Weights of a small transformer language model: 12 layers.
MLP neurons of a small language model. Each row is named by its layer, matrix (up: input weights) and neuron, and shows model dimensions 128-191. Each number is 200 + 30 x the weight over its row's rms, rounded and kept within 0 to 999.
After each neuron's rows, "fires after" lists the tokens most often just before its 100 highest values on Wikipedia text that the model never trained on. A number after a token or word is its count.

L5.up716,202,183,195,181,171,209,145,209,255,134,180,189,208,148,214,177,154,157,184,255,156,187,232,192,218,159,168,218,187,296,253,217,240,146,192,193,157,210,206,152,237,176,191,250,205,213,169,192,230,198,211,192,171,186,209,193,212,188,193,219,194,211,211,206
fires after: " d" 20, " D" 12, " ar" 10, " Ar" 10, "f" 8, "ur" 5

L5.up860,190,150,243,196,196,267,183,213,207,221,228,199,212,202,223,230,189,200,167,219,214,158,209,222,215,233,216,166,225,265,190,243,214,157,108,228,196,169,193,157,207,196,136,187,207,106,194,198,180,204,241,188,188,194,231,175,202,215,190,221,196,201,209,209
fires after: " D" 27, "ar" 9, "or" 9, " d" 8

L4.up244,228,222,174,215,217,229,229,208,243,218,210,235,208,227,217,213,197,202,199,201,146,212,226,202,192,165,211,187,190,216,153,233,194,204,214,234,160,185,198,272,200,143,198,229,194,177,178,202,196,240,173,149,159,151,213,180,212,196,238,236,200,203,208,179
fires after: " R" 17, "an" 16, " r" 7, " An" 7, " d" 6, "ol" 6

L8.up260,139,136,228,191,208,223,157,177,185,231,184,222,283,216,167,155,220,141,170,217,196,213,189,176,258,237,254,249,206,230,202,193,176,214,176,273,205,177,191,207,179,116,156,242,183,209,150,179,210,218,175,197,212,205,246,178,232,194,221,233,184,270,259,211
fires after: "m" 20, "r" 12, " m" 9, " M" 7, " F" 5

L8.up336,217,152,224,205,158,173,254,231,222,195,196,188,233,245,128,196,205,193,178,209,244,173,217,166,226,216,233,186,204,162,230,191,242,215,213,170,136,199,187,148,168,150,233,223,216,219,242,222,215,206,222,131,246,208,202,193,151,253,185,195,171,196,193,231
fires after: "c" 29, " p" 12, "ec" 6, "oc" 5, "an" 4

L4.up262,208,162,162,139,206,201,179,223,183,196,193,185,211,186,206,154,152,219,221,161,215,192,118,161,244,192,211,212,171,163,188,161,228,207,150,240,245,228,215,160,230,192,218,207,181,236,154,242,141,203,125,207,247,237,167,168,227,179,212,179,183,164,217,241
fires after: "ist" 23, "re" 10, "v" 9, "r" 5, "n" 5, "l" 4

L4.up98,155,184,188,192,224,182,170,201,204,172,161,200,180,197,210,228,131,205,158,176,224,201,184,179,248,256,172,199,171,231,197,204,225,253,200,205,217,162,188,216,168,206,219,186,234,202,172,209,167,157,188,200,194,213,209,161,252,228,177,226,188,172,177,263
fires after: " W" 13, "u" 11, " K" 11, " R" 10, " le" 8, "w" 6

L5.up21,196,169,185,193,190,268,208,200,245,209,203,197,146,177,146,216,164,187,181,180,197,238,224,216,215,246,170,178,218,159,215,178,162,201,163,215,219,213,177,176,181,196,221,201,119,189,196,203,189,208,269,190,193,192,183,229,225,145,175,187,234,145,236,185
fires after: " re" 27, "r" 14, "re" 7, " h" 6, "l" 5

L4.up153,232,205,207,184,216,210,181,247,212,207,204,218,197,199,223,199,226,195,222,248,155,211,226,261,198,180,192,221,244,255,200,241,171,150,183,203,249,182,223,205,188,188,153,215,181,195,169,171,222,182,229,174,195,203,200,163,292,214,205,267,175,189,180,179
fires after: " r" 17, " b" 14, " d" 12, "," 9, "ur" 7, "ar" 6

L4.up802,191,174,112,215,187,221,239,193,211,197,152,187,218,177,139,240,224,252,202,177,258,241,206,154,212,263,193,189,229,191,191,221,240,174,209,262,225,246,241,179,245,165,216,222,157,210,222,261,244,191,208,151,165,234,165,217,190,188,243,200,234,178,168,226
fires after: " Un" 20, " re" 16, "r" 15, " U" 8, "ou" 8, "ul" 5

L7.up566,193,193,169,187,211,187,193,211,205,198,215,169,223,190,173,186,134,222,212,202,191,184,174,187,205,256,171,232,214,188,212,195,205,208,214,206,234,214,209,184,168,183,200,253,206,198,248,207,163,214,222,227,270,210,186,194,270,159,205,230,205,180,221,184
fires after: "ad" 16, "ur" 12, "re" 10, "it" 6, "ist" 5, "t" 5

L7.up436,231,152,212,226,206,220,200,221,245,222,195,230,189,171,225,191,230,171,241,199,253,239,165,181,187,233,281,206,188,205,194,286,215,232,193,201,209,196,149,197,178,215,223,206,155,168,140,191,167,191,216,171,206,202,166,144,204,232,190,229,190,190,168,194
fires after: "el" 21, "em" 9, "a" 8, "ch" 8, "in" 7, "x" 5

L5.up734,166,223,195,176,177,174,225,149,232,188,195,186,169,186,222,170,169,257,194,233,217,172,164,231,177,232,160,179,230,181,194,219,185,202,223,203,214,248,186,209,192,215,165,202,225,240,161,196,202,235,257,191,190,219,224,251,178,164,177,200,262,183,209,181
fires after: "ri" 14, "am" 10, "m" 9, "p" 7, "um" 5, "as" 5

L4.up890,207,160,186,176,185,207,187,205,223,190,219,229,246,228,216,163,152,197,172,243,179,202,140,242,216,216,210,184,240,266,226,218,209,207,163,164,230,200,267,265,216,201,210,207,195,150,217,167,221,203,194,187,200,225,241,208,147,229,148,234,127,156,226,151
fires after: " p" 31, " P" 20, "A" 7, " R" 7

L7.up63,199,140,185,180,184,188,232,239,236,196,165,171,210,212,203,140,202,217,220,190,180,166,161,183,170,166,223,210,218,177,203,234,234,237,164,225,177,191,247,201,172,151,228,166,164,241,236,204,203,232,172,170,188,206,201,218,176,225,191,214,200,234,173,228
fires after: " m" 28, "or" 10, " o" 8, "c" 7, " pl" 5, "ct" 4

L5.up748,180,274,208,211,170,138,180,188,246,200,233,213,142,212,196,190,177,233,197,207,255,200,182,235,168,215,144,257,169,231,205,199,185,208,141,195,241,206,229,182,154,252,174,176,268,182,152,255,192,179,177,161,222,168,229,191,203,204,204,200,212,241,207,249
fires after: "ov" 29, " w" 26, "o" 12, "w" 5, " W" 4

L8.up258,162,176,210,220,213,143,247,173,203,137,193,207,240,176,171,187,179,173,164,222,212,175,203,214,222,243,224,226,196,233,210,198,200,245,204,247,155,163,191,224,204,197,186,258,156,181,181,233,190,223,144,215,174,187,199,235,148,202,196,166,194,252,247,270
fires after: " d" 14, " m" 14, " It" 9, " M" 6, " D" 5, " it" 4